Part of a small language model's weights.
Size: 4 heads of 128, MLP 2048 GELU, vocabulary 9700.
Training: a variant of Muon for these matrices, 1742M tokens, 13291 steps.
MLP neurons of a small language model. Each row is named by its layer, matrix (up: input weights) and neuron, and shows model dimensions 186-313. Each number is 128 + 24 x the weight over its row's rms, rounded and kept within 0 to 255. Numbers have three digits each.
A block is one neuron, or neurons of one layer that tend to fire together. After each block is what it responds to, as a language model described it from the Wikipedia text at the highest values.

L5.up101:087118134151122141131117130094137152090137077123140138137132129137092114083093118148089161122107120127124128093103116082125134164090149116094193140111168154132107129094105100130131135107128144120115145126136151123130102111154112092134102134114138155124135131158136112122114108113138180093140116096110154128120148141090129155142160172157135117094111092077113162114134096102167105148083
L5.up124:078068121105120165157123174081125166119184151162152161097131168123128161144142127138140148144149103157123109091119145132157156141149180089110165142132146158122144132085113073117144144152160107132164130129137128142143103110096156137180127176107115103139079120096126142103092111154099130136145151108187162104136151119077115105078176128092136163081118117122116144159117130079107148125118
L5.up186:125142113113150183138153133077165158142109137131135110133170095115127156099143118122112134097126109142145153114140099121162141150125121151137127102079163116141111088090114125132098140128136132138144116100103148101164127105072177115087109116062129143132131113138120115110132093124120150124122123107154126116115151090111139083150142141132145144110143141120120134094115146086152122117107
L5.up313:116091165155121181140130131113089118156118130114121140189138150144092140110118101094129140116106086163112156109143134109101093105162131116111127137177125124135150131127130106119114163106134173141141121133134071091145107117130152150130098148128122118127124141128085119132138097078120101116135162146115143182113175161141128093131100125125109119136154120125094142135142110136169098083178
L5.up323:097087173114112134148127131116098140127115125132154127116129129176137110141108088123081149141109087134140145158144149137116144148116158100134174180178130118116149064126090124157155103122130140156140151120183136163097082117152151112161138128137176110095106122169118121138126130135133116143148141116185153183116108126141106104093111134110165151098123119102161127112079099106123128124085
L5.up872:123142126136125111133112135145150098140135075152149148119122115128130112104086104142153111110114143160112154136133116094135138091133100142138137119132123079119149086099125127140120111139125156158100105138150152120114144080106133150102128128159107121113083119149137090147119125128100142129113151130152100184099152135148125121128167132151125118140111132140124144118126200139150109113059
L5.up1088:155145102147126108156130124116081075130124108098147102125156107093118114088130108143148131145120079158160156093095117127149160124130113164142145182116118116153107142141139159104196143146127142128111093152137138176110111087145101120141143169094112141130102125127158131115117113131135122117143144134131131154097133132106121109097165147102123118121124113128153097093156134155142130171153
L5.up1209:132118129124121137117122115075154106111152106125145117132174130138129125163163141084118104135140112144144141166116143134157147129124124099136148145163161091131132101114096118109115146121138096189096149112131125125127105138143123136100158090130131108125097129157160149134144157098120128137094155127126109137120120164138143115125123125098123139115123139099159140154140128098115155105136
L5.up1292:173109186123139167104126132110135082137134094111151104183125112110107148135108120163112151120145105128100117122110113112102150144130097106106143135139108153134127142140105162142113129134128147125119095126109086061158140123199165115141116109091147150101140063135127146173120151115134131148120147183113156124119145133119114095168134125112155135110134132108108111120090139097154132133153
L5.up1329:134088146111127149123127163145099131146116162152118159076109079099131170119108118118117157159136096117088089120139123155151144140144130092159104076125140119121132157109131116138136141110160127090116126137147129132130150106096098136191069135103127117156098142151057119118118126142121161118104172175145159137142145106123150121135125124133112127115104108121143134130114097115142120149129
L5.up1340:097125148104100122118159143118141131122147122176063083147165085123124128128128116119115131154086114138117126141140114092128167107112127143162152089097102136117141123133163097149177154133172153161103173117106095140118092112105117187102148162091098067110094088126124135133171120111091102139120134152104096127098120103170103102082140150108164148135129101114127060158128138110103124164101
L5.up1383:135139167122147167148136127150139098127143182095092133131127133136126126110142124111097168114114116155132156132145139078123135140123115122136128087110168151151167135112124100103131130108147144126139083123109094124114128093106146148159129118109120113148095090102129133120173139140142117116115146142149113119136141142144138148113162153101109143130068096132142100063134106155148115102112
L5.up1639:127120131118135169154118178114088098179153124127186172102142126101119134096129122100061119173130103156143116134124140135150126137108152191177113137154153117084150128101137150127117131134172151168118145129150153124113138115127140090091094092081151163094130143130119166134140132136129115137108127109133131120079125091112141075123152103119140105138153117112158137140122106138141138149094
L5.up1891:169111094127141185097150150100114146089172151146102166118115167111124149137151120156114114122120132099117121101139121119111161137177129123104146136131134139159152148124132128107135144145163135107138121139141128128137132081130131091127098124098131091094128110129139175157103120118081107176107117140123145152123138128138149090160098123151105115098103115113160150124152129107150116076124
L5.up1972:105126113139131138138105099146105123136078110139134110178122147110135146169145101080131185095150133112108133137121117100117146136098117210151142146168130131166111148118103143104154146080139142093132120109143098151120148153104165144103100123126163136085110120107126139084155133107117099130118120125109160124101130157122130131163114111097129109107156091127121127159145139125111138123140
L5.up2019:115122104133152143152126140166110121122151127173108131185123125089094123138156114117154114118081131127076137128160141082117147091130122101103121110162098126134156095121152177126152106121164166123105112130122180086138172127141157115134162139091163101103118128114102111099131112136093133103110129100104133186083132113124113129135142097117095108086128117129129117160117177116091122118100
Description: Mid-word second fragments

L2.up760:119106115086123136136133139134111100134103090109151130148098152118125112123111118133104107132122147138132135086099130172120129158116170131156150149151144233141125129139138099149150097107125131130110140136120137104112121120114138092111123113140113157191119097115115140075142064168102146147176117134110126112116139124169109147122145139128085172066142086142133113120147162091160147135160
Description: German-like word endings

L2.up1591:148142122114124112162119153127161094101144112120116165134137129134077126156130097082132074113108129111099085111106163118102133135111106118086152106130148096093105135175145101102130155176155129097136080135127122133128114159158115101122137092132128111111159150127136135106106147139102104087108144065172125156107124117109098135136132119174127106122150127158119122102114100071141159107101
Description: Pre-verb slot in biographies

L3.up110:112120137167144121139196151107144135106121118144132109159121150103122120087130085157103142147137133129182170155121150164125174125045158111095088155117175122095068166099136133109106110098149129162161129140103143156097094110117142156120131134112139084090130186145104128150100121159116177080141105136120127119130086152054133151159142115108157124128122091090100125106124132152131109133124
L3.up663:107143127123110130172134125161133115120121099171145142136068149123121128142159140093115130110137145182141136160170104105083139118174134076095119136154113169155149146138143154120154156099142168177119093143136114104119151142115123118109131131092134106130115094132125167081126119133109170109131156096122197134136132138136145118124187153140147157103129137121114105134121117135120134133171
L3.up1651:096131123134105098161112154098088135114129103132124097159102135181125148158125164166088156171164109148162125118123109120145139092120160114114127130161161097108128122121134132122120124160114137132140146137122162124138116157130144129116147136145129101131100149111124138118116170161116123161114158100125151126148140098132120133138152142155133121097115123123129096138122119127147062144127
L3.up1786:138161155094121100144126140106131146104101079145133160142127128143161159119140127123106198127132154133141152119126121124148168141098120135059128091115167109143154129120084112089129151094139155149164126120085131094106086101129117115103169097077122103141147141152119115140144115140130124167118138114176104167079120129084129139130156119099104152085115153083108109122098094120124116114105
Description: Mid-word subword fragments

L3.up1033:186081133110174133152153158143137092157113124139113096099144127136082141148161136134111097164146083167106150166135110106120115157160147109132084120146162124139157149158115124115148159139180098133139154173164108144134124095099147136109135128123150106155145134093134133127112137104182119116128130149134116105147117117142098129153101157110118090120128114134110132150141139136117178122185
L3.up1053:121133135139151143114114083161127129167132126120192121111119124140162147104173142149123089126088135129133124129078100109105081158159120088121113155098153128112139135155106133136140177148123131175125057140140131116157094119105129168136102171115140125122138149116095113137096097126103179106129160111106132169118136161167115117083163181107109111131105122129128170144133081152111114122110
L3.up1167:100114156135106121118130132149123101145143144170155128124106146109122103080134103160170102154141133110153148156104133150160099113119129145092122103168146175115133098127162153143100116099130142097126155141144172171123128147108138137098104134108129120118126197101149120098125116116120116133136133161116139129136101111160148177157114160072147140121143134120156132135166096126138119145146
L3.up2033:114110126136157152150154128113160114143113145108130103151146133140105093102139200150153130127109127073136111108118106107126111164134154142115090108089075129150149130168091121143139123114138128123131129140117114116114121125127123109111133104153129135087187104076140122093172096085124180149092116154122089126155146174144071136127164110093143108079093144103099106164138133154111157147128
Description: Partitive "of"

L2.up1472:109142150097106162105126081113150106090103112085081143151149161156123142143142158131130154134143111086129151129137174127153115123128108133139134150148150114148130125132158136103088139132098129147104160079111119090114128107146147115169140107100145132143133105119088129105117176077111107143103107142123195112113153089110086168148165145151114131141108159153084132165095114146113125132137
Description: Before a stated value

L2.up186:102070117184138107130154137116137141151141094107148137124145099107111119199076124112115148132105118158146115115106121136122129119106116145094114119135113197150131124087130146148144138128177140154116129139125149117167110180118124165158104116137110140145138165121129145141118149116173126109095101092087115122131127174177144157090128121122112144116165104121170121153159096078172151136102
Description: "One of" membership

L5.up114:134137119104148109071131153112121133064131141146112127107129133095153129114153139092173107130109136125128159132118099123153122151161147128145118110129091110122153169085088124095130119139124109101147119153116170117162140066160128131129119171166109135149137150094117134145167149129097102112135203140145129092123170153141197105143148127141113146128129142131138081143147114146084192101125
L5.up139:149111140195073143135137142095097152136149152109124159143153145173117118081118146096125143095131128101113138127103111154161141115119129166181162126130129110142178051130146137123083117103130154120159105113109067101123144126097136144151105136102123183150135110130098166171143115134168091126095089096122124111121134111172118146151148139128075140165096133145141144148101104106125144139123
L5.up268:154160127069115096131093163137150145152185113124168147113102114134150142123137133136136168133160088125173129140163101129112121135137167128145133159139129092139139113124133107106138110116095148121118114171121135145099144132157161121107142164109133151124144153086134201126130109125118116134133109182145159172078155130156141139129137095176133127097172118140135128159144140113086134152093
L5.up279:133103097114139151153102064076160103108169090144103158092106107090135155104122180159150136149137137133142121101157148180108154098155119137152089160124101115059144081129138144133148130123114119157082121164092129152109150101145132104121154098120113203142116115121162122116104137108083122125150143119158147081149150133067185152103105147135154139128129144149128122081088108123166079133117
L5.up478:154125119086097134115139170085142141138141122125094126147123133124134131105130147176136136139116136130103141108137134121172091119157139138150138155138111130147140144116133102144107120116164170115104096112098119129110164102093112111178114155118146151113164091124126138128141165138160136105151112127135168109093107143172135176157109137137131156175099164145153122104135073157169117136144
L5.up579:092109107073122159103107131143158113083138108126139144117114115168088092135136104098096109125139126141161153154119144151149116103122138129178125155119154137094122109140135109192116138107123098141100134128134183126102175131131117113082133177112128114116128106111088117138134151131120163071138137116155105105107182139105127155153131122083139156125087133144116166117102163137120106098140
L5.up588:157138110118120092129089159127105116135143143148153111138196150136144111120168108128131194134142116095121129125109103145156080150111110127110125121122067096132121154130123111153131143139108098153152154119138162146121110119125129114125120157131095133166092130129155126140153109137125109140140137124137077117049099121156135152106145142104131110121107149125134106130146132134141105148154
L5.up811:122151102123087091121128129087143163115090135088119105083135108128183143120147153155086137140079158102151150112134111123123163124169182128133110104074092102098117113170162103170102133117143147102080138118133091136134154122152115092120121129169091146123123085130118136106117107098129152133160119149088156073137128130140165091136141148123120137142190172181140121146150119178125123126160
L5.up846:123135126117107130133134142149093156107084105108136123072151130174169094113133136059121111129121128118072161123146146139099138140170122141155112105068132091111132079086122158109137133145102091115131115121100159127118136080116106100127138138125138142187118082127149126097116166133096155102143168084124115116102139159089114143150137156110130108130108109095152087129092108154112113093121
L5.up990:147156092154139110134152105104161173154104164144096098092145140160114124102188097143138160145107111112166096135080118109123158175156078126109127146139139140157100114117162096128142112144140137117098139124128113131097116121129119073130136146126126103167121084157139137156092131151160093093133141112103164135123142171097143161132142102127155182121130075129154141078124176099110115111111
L5.up1030:140151103093141100180150099097133140157119107118132121136053145141178107096112136106147155187106122124132111142117156112155131116103141094182109117121120106123110110090142157117158122114106107138098076137130120133120123144143150098129144139131152108142152117110162133128154104174149169152123149083166125119101140135134114111114131126142137116194113133135141105166134106149113135122149
L5.up1060:144139093116115152126105142108141156118151111155132087149120117145147105123136125154155157118111108116126146133184138116127148130123116140106105139134102120094109130083089093097158176156115082116139150107144139138100172151127135075102150133107104125173100104126137127168096123152144081135128131124126139092126107109122140103099117160113147094111137152132159163098135117155142148107109
L5.up1685:104163126121107167144106104127120117102161117144109087155129097139120112126128119146126159136139135117108179101176138143113146156108100124120108120145150127098161099157153142127145098133130143109132118100103120127108100085162079154118102136108121176111149107091119100117132140116097096171128130097099179133175121122133124143122094150135117146123158157114140101112129106098125155159127
L5.up1701:127123111085120124143110104108112101161147082114100184126142123140123091138177140137133066120180113112083159206165128116174092136136123097133125156135141165092104136132088132130174103117140166105134121151115150143127122121092083145174143120103111163172122101098127158119123108108128136163165085127170174176098159150151122121113114114111087128123140142139064124146118159140153166126153
L5.up1710:124134156105171148126170099133148097090105118202128125125162158093140102116110136118139161144139109119151147129111157126140116156128094084101114098107132161114088125109138136100111112123167104122088121161144081104111128156156141169107110145117139126096119113177166153140156158155121104126113117141159164093119123132133130124102091162130119119126098141108095089135089135114157121104100
L5.up1894:118159114131089117152157141059129120143081145170119134116154096139117146096143162141127106123113100137097129068125089119150103141138129145134130154116110108122132106114161090139106104135186152133116099098162146113139153118100129134143087150075157122117155125133121169135115102133154090141138132146148157131107114104152123090155150114100130156129105164082115128164123101079136117117100
Description: Numeric quantity values

L5.up109:115132146079142107110120123105173128134126115126133159153148166113145124134164097135113096132141089150132125097139082122152114149138135155135206153156141152172118109110178117143082143127071122123124147127135155149131147102132120096100114100144089154112118131140125095114116111086129123124116141118135130134113117113101118096109120128147134115141110108136118149127084132161129107142124
L5.up163:153180126130092094099094146094148119118093169138163153120160090084151106120126093106157129111143131127138116115107094178128141170130139145128117119150147127129123101097145109140170112097134125121194124121099121122121162149135131122109092118102129088130126134138179088114110151173146162135129166146162115144152130105112094132116160096093159095127204126119168132151117147144128120145167
L5.up203:120111142120129120122121101139129093169090146148117138120086099150132127157113100176152098116150126132103120117166115097129128127125140161133159149156137109136074107132136137116119144132118070144132078147108171181113095130123107104128137148122148122141122172093112130123124112097088123112156141068153167129152149138114115159143115126097081133165172116115077131144125137105161135096128
L5.up357:122137135127113137122121137139144112131122171120091146104082103138138128155132131123130126130099093124111151175068105126116162161177098136147126133211116120159078117100124118169132107130135136091116105133142144137139083108123097100161082109158087094145172125139145125124144136132101152116131115136121108153117145127102127126157123127128115119167150127101120134154120151107120130094138
L5.up364:114130121137118184162070080146099145152106105113129134103101127123126105134120107146109131125116116126122084154170119113141100164113104090120143122153111121144158168132131156122166150163135122101135118133169141085118126138131095090171132115144137158116135145083114104139124140104140137140160148141118123094130110093101132128200158102168124129164128148111116155118119139159083133205132
L5.up396:143160143115120184151074084114145108106105128152171113144124155120121129131122126101110153115099144074088134104106117137138118103171129128161122124123113173119113101113088120103140130107180130109131084135155123116138108128138099084117125119114091131153144131178150150169162117113130133107106171131153161124133106131159110097125147099109139134110174161093145165124140110137139122175148
L5.up620:093121077100166117163092154130152088098127157072122131127113065119186104107137169098106130135130112131112123112163138118127162115110105134121112159157109129167138136138066135110125146131143130094105128158128115158113147132098151100129169113124142106109100081141103158139135093120177140132111120122171104131100117126132119158126120142148112116134126147121153162130160130165124135146106
L5.up647:134115142121165126103117129101109121166087150125145105149118084124162053095128093140110161154104156073136134133170198069155139117099105119125166120120126174129161100130101135144169120128117129118077150108128135138127152118137139128175158121163108102131124139103124168095145103094113088113122149141086159110150104109119106091127126132145112142104158124156128140093101154149111113113086
L5.up734:152099107075108129127097093140138144162092116091181158111134130147183132139124137115132163157138161110089130155126112059140113135101079113084157124124090105149202129116155143126173118112107146110106141123163143143171102131124134116124128119129143127092102115134127157116101152152181136138142145158153110105146116138179142157133162130132111089131140103145122116093125109142122139142146
L5.up748:108115114128125143128126123130116082194190104151141126112112161132140101105206110106146131101112075125116125111079116083133094119128121136128127179149151063081112124109123157141142119132126135138112134129136148121122098094127125130105134154160116142127118159125123137122148175139143130153118141123141133121114122113113090148105103123093112100135121181110121102170158149145112104182125
L5.up826:115138146133131174110132135139145097161121165083148163126072134152131098124156124139126134134120161107159108105129134146115115121115144157137125131116118139135145151121126105092076161115105122140097095123135099128153132126122183123119107115120109132178115181131130115094120131106164098136153129063109121136141114116126137110127158115162148082121102110142116177133096115084099149125117
L5.up1199:087168182143129113128109127131143149149095135132117131154140107090148111135131093101113100130108107124118136094131101143120139117090113155123128170129107167140122078104166170140149153122129144143144099120120102125107140137139107090115149132093106113115138133141126150110138167106153146114097136125114134081132147121122092125141120106144131141132180098129148110116112114162144126188125
L5.up1314:174144118134123093125097121122107100106080096098102169120158156152131153167152138101101099104143094126119134164133156138104173099111125121158170148119114105147090104106131148116129117120168154125127106137145134137101080152131161137115138128109130094138187122151178128096117181154144129114109106085117089161095131113104114125135147091159133128163127160093084148134125156126112158150159
L5.up1518:110169155117135141152172127101139149148145102094090145140096150121125162075103128157118108138128118139099138157097129111138123169119127125145147118104087110136127118121140169133109160139159125131065142107109137126101155121095120093134160117101109161085160087152133077108145132083103110120078167117123166116130161130172134120153118140113154142131182144117110140090111100119160155181103
L5.up1676:165150185124133129158160127131121116184107177063119134123083114088135110128114118115115185161135158126144112138083129123175159137127088119152112126129159116145110131128098122133144129113154134117124149125114143127158136135102110103149145111168134150136164169143113122115089168113137143074142135138139070158092090115108136162163148154110122124164169150155089135138130145125076118145132
L5.up2032:045123141104158130131079134142142118119130134152131107141169119156156134109128102130116137077113165101159097143069097099116144113139090139158136086095125101102152098120117132132138103118167160115149134101179113087130121114135097102123119092082087137153131147176150168178109103138129087106080128150111129110157138096123135120145142138140078129147091156119122141118150148125118124105153
Description: Auxiliaries before main verbs

L3.up629:135151178133139120106140133139168147112119115166158081105116095101141128079099154131093124131146141089178100142125107099132150125125167141132113145074133148147099161094160095149135136120146140121137141105161120156136102108141169125091115104137102134168122133141148124147124160147122122133143136151135134120127151173192151112132149119156098119113148090097115107134132153145150141076098
L3.up664:134123151120118116145125080121166129114091096138105146119115146156171129099119143120138149145148130088160151125083101123140195130126146128126155142129113104134124099167157125104109100137166122102088098125117110121107101128122116156083150166122096128121117144145118114117073178090143125093101112140109137136131114124150138120130118147134118131170114162112113105160136175124128110123092
L3.up961:104130116171140127066149103146110139146124108114105134131129117129142127129152132132110110131133135137112175159133103112122134106139119137129105153153148125102120140127114107093110137122168116152152109124134122144122163137167119156166132119131139102159116117164097139167140154085185102092167119179095129092149134159118166155130163135166107108110175133085133123173143153117163159128079
L3.up1300:124152129154173081150124108089130143163148130138169157114146159092156143160137123096130141169127119117147173113096104115159116122124106152121118175096126161165111121114142088147150149113117117127114114091135117118063177123108124131087107103151115173125078102147121143147128145144178125100116120139143095077107150122137168110129103101154122154118166180123168118133164142116112112147160
Description: Completing numeric values